python train.py --n_layer=9 --d_model=256 --n_head=2 --n_kv_head=2 --head_dim=128 --d_mlp=1536 --vocab_size=1748 --activation="tanh_gelu" --norm="rmsnorm" --norm_place="pre" --norm_eps=1e-06 --positions="learned" --qk_norm=true --attn_scale=0.0884 --bias="all" --tie_embeddings=false --parallel_block=false --init="normal" --init_std_qkv=0.0243 --init_std_o=0.00573 --init_std_up=0.0243 --init_std_down=0.00573 --optimizer="adam_variant" --lr=0.00114 --beta1=0.95 --beta2=0.95 --weight_decay=0.067 --lr_head=0.00354 --grad_clip=0.5 --warmup_steps=356 --schedule="wsd" --decay_fraction=0.441 --decay_shape="linear" --final_lr_fraction=0.02 --batch_tokens=16384 --seq_len=512 --doc_mask=true --train_tokens=223900000 --steps=13666 --dataset="wikipedia_en"
MLP neurons of a small language model. Each row is named by its layer, matrix (up: input weights) and neuron, and shows model dimensions 160-223. Each number is 200 + 20 x the weight over its row's rms, rounded and kept within 0 to 999.
Before each neuron's rows, "fires on" lists the tokens most often at its 100 highest values on Wikipedia text that the model never trained on.

fires on: "200", "201", "202", "oard", " Party"
L3.up939,218,216,184,202,226,216,181,256,217,185,196,206,193,188,206,223,200,187,208,196,232,212,220,189,163,194,163,201,173,207,184,210,252,163,209,205,177,180,218,212,196,187,220,234,196,205,201,205,179,170,200,213,224,213,204,190,195,196,160,190,216,216,149,234

fires on: " |", "."
L4.up1468,211,172,245,204,204,166,214,221,216,177,214,169,196,209,214,191,174,206,194,197,229,216,214,178,247,230,213,182,207,227,220,201,180,216,228,208,210,205,241,174,210,203,225,193,191,176,191,230,186,179,200,197,199,208,192,239,202,242,207,185,194,188,226,209

fires on: "ock", "ific", " lead", " began", "oin"
L3.up834,206,206,232,212,186,235,210,193,219,213,177,209,247,186,201,200,210,184,176,196,214,185,204,237,197,213,195,175,184,216,174,195,214,185,210,191,143,192,187,217,195,219,203,187,231,208,216,169,173,195,212,223,172,163,167,189,185,217,219,210,176,227,203,196

fires on: "is", "-", "ig", " ", "ous"
L4.up1043,188,169,207,225,213,166,185,217,177,186,194,186,181,203,198,201,210,218,180,193,192,188,231,173,197,187,176,197,220,225,239,193,212,199,181,220,187,179,185,215,196,224,181,209,194,184,223,205,244,219,191,160,215,186,204,210,214,223,211,213,218,209,226,193

fires on: " War", " list", " pass", " No", "aus"
L3.up497,199,205,204,190,158,172,212,196,202,206,218,205,190,205,230,199,199,194,205,213,226,220,197,164,200,234,166,168,212,225,166,199,170,160,206,213,188,224,253,200,196,227,196,223,164,220,214,185,203,177,192,175,198,172,202,209,217,230,189,195,210,214,224,175

fires on: "\"", "ause", "F", "on", "fer", "ce"
L4.up779,206,203,243,211,203,204,185,195,219,183,238,202,194,154,218,154,198,195,197,201,168,212,187,191,197,157,186,185,228,194,146,204,217,194,214,218,219,177,229,210,183,195,223,184,231,197,190,166,200,218,232,188,198,205,217,193,203,219,177,189,194,174,194,180

fires on: "ight", "ive", "eat", "ful", " Q"
L4.up332,216,189,220,217,179,190,176,202,201,202,201,192,238,168,210,182,176,172,184,193,174,185,202,188,187,211,173,170,204,218,169,207,195,187,215,211,203,201,181,193,230,217,216,163,201,240,194,190,199,203,211,210,221,203,196,193,182,205,219,187,178,191,181,164

fires on: " of", "em", "el", "ult", "le"
L4.up236,166,202,229,196,220,181,197,186,176,209,202,159,222,199,207,192,175,215,203,199,198,213,198,138,195,174,183,191,254,196,202,216,196,205,212,253,206,180,179,208,223,192,206,178,213,186,209,199,181,187,210,200,188,212,206,165,204,218,149,177,198,201,219,183

fires on: "A", " Party", "N", "E", " States"
L4.up146,244,187,184,205,190,230,216,224,222,185,178,216,215,237,208,208,213,230,215,188,158,225,173,201,209,213,189,134,219,236,222,211,202,187,197,218,161,194,182,203,228,212,188,199,174,200,182,192,195,181,196,187,226,210,165,198,188,201,215,209,226,223,177,228

fires on: " he", " It", "ver", " He"
L3.up1206,196,186,202,218,208,188,193,217,173,139,222,170,192,197,259,181,208,211,222,169,158,211,184,185,176,167,167,198,241,194,165,182,195,165,254,222,197,199,217,217,211,176,234,185,210,182,203,194,189,196,237,198,219,191,217,178,189,202,193,178,247,181,193,175

fires on: " |", "v", " S"
L4.up858,239,178,227,203,167,201,176,157,208,188,208,209,164,235,222,182,212,158,227,176,182,208,207,156,207,190,197,191,214,192,187,204,205,193,238,208,193,158,243,184,227,180,198,164,179,202,185,197,202,168,219,215,216,213,184,155,185,204,217,193,219,226,191,192

fires on: "ed", "ent", "ly", "t", " up", "old"
L4.up663,160,179,245,209,186,216,208,192,185,195,224,206,196,215,190,177,211,191,176,203,205,196,203,200,168,190,191,202,203,208,185,178,191,180,189,232,245,202,200,177,183,208,192,178,213,184,205,199,200,191,186,188,231,195,192,186,223,192,195,203,188,224,216,214

fires on: " p", " ed", " In", "202", "inister"
L4.up279,234,170,211,220,198,187,231,181,236,185,232,167,190,203,198,190,223,222,198,209,207,223,192,169,200,217,210,176,211,235,220,188,217,178,220,207,200,214,248,183,208,180,214,213,191,187,192,251,208,166,201,201,215,203,232,181,191,212,176,168,173,177,208,200

fires on: "|", " |", "ak", "e", "ult"
L3.up1157,175,183,204,179,159,222,197,211,185,187,209,210,191,219,234,182,177,181,204,180,205,180,180,212,191,190,205,166,190,221,148,213,163,158,209,174,198,147,203,193,223,208,208,183,200,169,216,208,203,171,207,184,217,218,205,176,217,192,205,192,175,193,193,250

fires on: "a", "us", "ist", "ne"
L4.up1168,228,204,212,196,207,174,217,156,200,162,220,193,177,194,231,188,201,175,169,203,208,207,204,194,193,192,159,169,221,220,193,205,211,178,197,211,171,199,242,200,212,187,187,212,211,191,232,164,175,160,168,213,186,186,204,184,167,183,190,185,235,169,192,226

fires on: "le", "ion", "arri", "ap"
L4.up1533,235,205,206,221,208,159,167,213,233,188,224,199,217,209,197,193,225,213,191,211,224,220,203,172,211,226,201,174,223,183,186,208,176,175,229,174,194,169,210,169,199,198,196,195,223,204,180,194,196,183,204,190,192,202,204,217,187,193,164,178,208,184,147,198

fires on: ")", "h", "m", "i"
L4.up1202,194,211,219,219,177,228,196,198,179,226,187,173,224,209,227,190,207,182,165,174,178,191,189,177,187,167,180,148,222,211,214,217,219,197,228,211,205,174,225,192,191,171,196,215,162,202,189,235,192,199,232,189,187,222,197,188,171,193,191,214,219,206,178,227

fires on: " f", " ar", " com", " n", " or", " dep"
L4.up1145,184,183,230,224,189,175,197,177,227,184,178,204,187,229,240,200,188,206,204,200,201,210,215,179,174,185,185,129,241,207,183,197,213,208,184,200,209,193,228,201,209,202,170,191,207,187,214,196,178,191,221,202,239,205,192,183,178,214,229,214,224,228,204,218

fires on: " en", "ace", "ite", " h", " .", "ane"
L3.up1367,220,243,216,194,184,185,208,185,204,201,176,230,224,198,158,168,180,225,215,206,160,203,179,167,208,172,207,233,208,195,208,204,149,222,214,188,193,209,233,200,219,201,168,235,235,185,191,190,220,197,222,150,188,190,196,222,192,230,235,220,184,230,197,188

fires on: " and", "per", "ion", "ent", "ious", "ult"
L4.up957,201,202,200,227,229,199,159,213,250,207,214,219,185,178,203,188,168,203,188,206,208,226,168,152,172,185,195,174,203,182,198,212,205,151,196,222,197,200,227,191,186,199,202,205,191,191,197,186,164,202,218,195,200,209,230,183,216,202,158,208,196,198,144,269

fires on: " ", " –", " |", "ith"
L4.up290,234,181,199,210,171,207,188,190,214,159,196,144,210,219,260,178,186,205,210,209,168,219,210,175,201,221,198,184,205,197,181,192,178,205,210,204,242,181,214,189,220,201,195,197,223,179,170,262,185,190,213,222,214,223,166,213,193,190,205,200,199,199,186,229

fires on: " as", "ings", "ors", " App", "if"
L3.up100,194,200,186,214,157,194,195,197,201,176,204,195,212,246,211,193,176,214,206,189,161,197,221,199,218,209,213,199,223,207,176,194,196,210,231,231,216,175,250,195,236,217,208,154,179,161,198,231,209,173,204,207,179,194,224,188,216,214,236,222,205,207,227,221

fires on: " is", "\"", "es", "ents", "N", "ers"
L3.up645,239,197,215,212,202,228,200,215,214,197,186,210,212,199,232,188,177,209,191,172,181,211,216,180,178,194,144,173,226,192,184,192,248,178,215,230,208,193,230,192,206,176,210,196,228,213,211,189,172,193,231,187,189,229,205,187,161,199,173,171,208,210,205,199

fires on: "-", ".", " August", "N", "A", "/"
L4.up505,197,193,224,201,214,220,223,203,192,193,245,228,205,259,252,198,220,205,159,207,168,204,201,187,171,202,217,186,192,244,172,219,189,193,210,199,205,209,176,216,236,224,230,163,179,198,208,203,175,204,183,213,282,186,179,213,157,212,203,201,215,221,216,195

fires on: "atch", "ilt", " new", "ited", "ork"
L3.up1019,240,246,212,215,202,178,210,183,199,199,183,194,252,207,211,218,207,210,224,176,229,196,231,194,182,201,197,203,213,199,229,188,201,153,206,193,182,184,189,194,217,221,230,199,217,196,180,179,188,195,195,191,198,166,187,195,227,203,225,194,166,203,230,205

fires on: "es", "s", "e", "als", "aking"
L4.up1013,259,196,208,222,227,242,185,222,194,181,195,218,169,210,230,210,193,239,223,175,198,204,241,174,215,191,175,202,194,175,208,198,181,155,262,216,170,170,200,201,200,205,234,195,193,199,203,172,175,232,199,192,219,186,201,227,186,197,193,192,200,216,187,192

fires on: "==", " ab", " Res", "i", "ther", "\""
L3.up231,183,215,203,163,186,209,165,184,195,183,219,219,240,201,232,201,159,177,184,198,216,192,217,211,180,178,187,164,213,193,191,220,210,178,206,193,197,205,198,213,188,179,249,164,217,189,218,237,197,167,184,248,214,203,172,172,221,174,151,212,211,223,182,214

fires on: "ing", "ly", "t", "ually"
L4.up1172,193,182,240,226,192,181,198,187,198,179,199,181,234,237,241,189,154,199,200,200,222,191,185,201,179,205,197,213,206,218,166,193,200,197,210,225,200,194,217,199,219,185,243,191,203,175,183,238,188,200,190,225,271,201,162,184,204,196,178,205,215,198,235,153

fires on: "ial", " The", "inal", "ional", "The", " League"
L3.up1382,212,192,236,202,233,210,196,170,215,199,186,153,229,211,227,207,181,214,204,172,191,208,176,214,180,176,204,189,243,230,180,185,207,185,213,227,183,187,216,211,188,186,211,180,257,170,189,202,206,202,216,211,216,222,204,205,191,213,206,227,196,224,210,203

fires on: " B", " M", "ast", "orth"
L4.up893,183,224,228,216,184,187,210,179,196,185,194,193,234,190,240,197,159,212,186,232,215,214,201,218,194,192,191,209,233,211,177,208,188,188,192,225,218,207,223,164,239,167,209,174,226,175,196,216,189,194,208,210,184,198,162,231,222,196,190,147,200,168,149,192

fires on: "ology", "ography", "usic", "duction", "earch"
L3.up378,212,210,228,189,215,166,220,174,190,150,193,200,209,228,242,190,190,204,222,174,211,209,238,186,191,165,147,174,247,220,198,192,180,200,217,233,198,174,246,197,235,181,186,197,198,183,210,216,186,178,203,183,201,225,166,195,194,218,225,193,217,217,187,191

fires on: "s", "in", " also", "g", " of", "ics"
L4.up421,212,204,201,229,240,213,186,187,204,212,235,221,203,172,187,196,175,216,175,211,225,197,202,194,192,183,183,204,213,189,166,207,228,162,188,215,180,161,212,194,199,206,191,196,204,208,228,236,168,175,208,209,189,196,212,170,228,232,190,192,186,184,206,179

fires on: ".", "A", "F", "K", "2"
L4.up914,192,203,208,197,238,148,188,210,190,194,183,185,186,188,197,190,160,192,197,185,236,181,195,189,188,179,195,209,204,226,181,205,195,196,187,225,230,164,219,204,197,194,203,196,214,199,205,177,178,185,210,147,216,201,212,206,207,197,191,200,209,190,214,161

fires on: " Cor", " She", " Country", "),", "\\", " Pol"
L3.up1528,182,197,203,172,217,238,196,200,192,186,248,224,181,224,195,194,203,180,201,193,189,217,198,191,154,207,177,158,197,176,170,218,181,167,222,220,191,182,211,224,220,209,201,170,194,165,209,225,206,194,196,202,199,194,185,202,191,179,146,189,208,211,180,204

fires on: "192", "^{", "ief", "195", "44", "pp"
L4.up1029,205,189,200,202,196,202,206,196,223,178,186,199,187,178,211,194,221,189,239,197,196,211,220,227,150,171,194,179,184,217,181,197,238,215,220,207,168,188,225,213,183,209,191,211,193,211,180,191,212,152,185,201,261,214,187,154,216,211,191,185,189,185,214,234

fires on: " up", "echn", "ide", " can"
L3.up729,191,231,230,189,236,227,217,219,227,187,172,200,283,207,198,220,210,182,195,198,239,212,172,201,191,168,221,170,190,178,219,190,201,193,191,182,153,192,189,175,172,211,200,173,198,210,193,179,188,192,215,191,216,180,186,208,180,207,200,204,183,197,211,171

fires on: " re", " all", " kn", " most", "ect", " sign"
L3.up300,219,171,178,195,208,208,177,233,226,197,205,203,212,204,236,193,211,197,163,175,194,200,227,185,195,154,181,200,223,207,199,181,215,156,224,198,221,154,209,210,204,191,181,180,216,208,198,184,198,186,212,195,214,207,205,179,170,204,207,208,232,227,185,203

fires on: "cess", "and", "1"
L3.up1409,206,221,236,201,190,191,193,195,232,188,202,208,224,211,252,179,148,161,188,201,215,178,224,217,192,203,194,174,267,211,155,181,180,202,209,165,172,184,215,190,186,182,198,211,239,175,185,197,191,178,213,196,208,214,223,175,194,218,190,200,182,197,220,162

fires on: "%", " Kingdom", "ts", "ike", "ite", " pop"
L3.up880,206,181,188,194,180,195,204,191,202,214,180,197,212,211,206,230,199,200,224,196,216,186,283,224,236,202,173,219,191,188,184,202,185,216,219,186,242,196,242,197,208,196,176,220,243,193,196,203,213,184,246,207,176,215,180,192,203,223,199,210,204,225,213,214

fires on: "way", "un", "ord", "ocrat", "echn", "ield"
L3.up711,210,202,207,171,215,183,194,197,190,225,199,208,195,198,180,219,160,193,233,212,218,188,231,174,182,203,177,198,206,219,196,204,204,188,185,208,177,208,214,156,198,185,194,151,170,198,197,239,198,191,217,180,189,204,191,200,224,212,190,189,195,181,177,166

fires on: " P", " not", " S", " R", " det", " Pl"
L3.up1084,200,212,202,213,201,210,211,166,226,171,230,198,199,234,217,186,199,184,189,199,219,198,210,190,186,188,173,169,195,208,186,183,192,174,264,225,233,170,225,158,213,186,186,172,211,163,200,217,184,182,228,172,185,180,240,183,193,214,214,173,184,174,209,224

fires on: "a", ".", " is", "N", "an", " d"
L3.up792,205,219,198,187,225,199,175,226,226,169,201,180,183,195,214,198,168,182,195,178,177,223,177,195,174,153,174,189,214,213,182,189,202,196,189,206,187,199,205,192,196,193,196,155,221,217,222,194,180,189,208,206,225,190,194,218,198,194,185,218,211,173,186,183

fires on: "-", " C", " \"", " In", " The", " Mon"
L4.up1087,186,193,198,201,230,166,188,200,206,206,195,171,193,240,183,199,166,196,199,224,213,172,202,173,179,196,188,167,186,248,199,194,222,188,214,262,186,174,205,185,217,176,173,169,205,194,191,234,227,205,190,194,234,199,210,207,224,170,197,208,232,182,202,202

fires on: " trans", "In", " part", " ear", " fin", " pl"
L3.up1032,150,199,200,208,207,208,202,192,232,206,237,201,204,204,228,179,207,199,190,173,189,183,203,196,178,159,181,183,217,201,185,182,226,189,209,217,214,187,225,169,208,182,203,197,264,170,210,195,173,183,223,154,189,207,204,200,185,207,166,205,196,211,226,196

fires on: " ch", "eek", "D", " stat", " States", "itle"
L3.up1015,228,176,211,216,176,200,183,205,229,166,182,207,219,249,231,207,145,194,223,163,213,201,208,203,176,200,175,198,206,238,157,178,204,146,209,243,197,171,218,179,199,177,200,149,217,185,190,194,184,195,242,200,212,205,205,157,188,223,219,175,213,168,179,185

fires on: "les", "s", "y", " and", "ear", "ack"
L4.up1494,211,219,210,215,224,200,206,230,202,179,188,196,203,202,187,202,190,229,195,200,186,201,231,198,202,186,193,156,194,178,170,211,191,198,179,205,216,181,193,186,213,180,194,207,215,186,180,193,179,185,228,191,170,226,212,192,212,208,220,214,186,184,183,157

fires on: " |\n", "ed", "res", " rec"
L4.up1171,173,182,218,213,179,194,191,152,195,181,209,213,219,201,194,201,205,205,210,193,185,189,216,166,217,182,187,206,208,177,192,213,182,186,213,225,238,190,272,220,208,185,182,169,214,199,201,212,201,220,231,172,178,214,199,207,219,208,207,164,193,202,221,179

fires on: "\n\n", " to", "re", "\n", " and"
L4.up962,186,201,204,198,224,206,218,232,185,205,191,198,188,204,207,163,213,186,155,233,258,191,207,157,191,191,173,207,190,170,163,191,194,192,169,228,210,170,248,199,179,201,175,190,210,190,198,201,239,218,216,181,201,199,178,196,182,228,187,192,215,219,205,196

fires on: "duced", "ored", "q", "echn"
L3.up81,194,211,200,229,173,209,191,191,215,164,194,203,204,213,219,218,182,211,220,191,180,205,228,179,227,197,191,194,203,213,212,186,253,173,234,177,207,206,181,184,192,196,204,201,166,210,218,211,193,175,229,208,196,174,206,171,203,192,192,209,198,199,208,211

fires on: " was", "ust", "ut", "ot", " not", " first"
L4.up1071,256,188,206,210,197,158,192,207,192,197,212,210,170,203,229,181,190,197,202,230,192,212,169,198,193,189,181,189,204,193,202,182,199,193,246,225,177,187,223,180,247,214,175,200,211,192,188,197,223,195,196,195,230,207,226,215,200,199,188,130,226,209,204,198

fires on: " Bl", " bl", " American", "son", "ron", "att"
L3.up251,181,211,211,233,201,209,187,190,201,162,191,182,182,232,238,214,185,188,218,212,187,177,198,191,181,164,162,202,223,220,175,182,213,176,241,216,211,186,197,192,182,176,198,142,220,197,198,211,179,183,226,194,206,223,205,168,227,228,170,200,197,227,197,177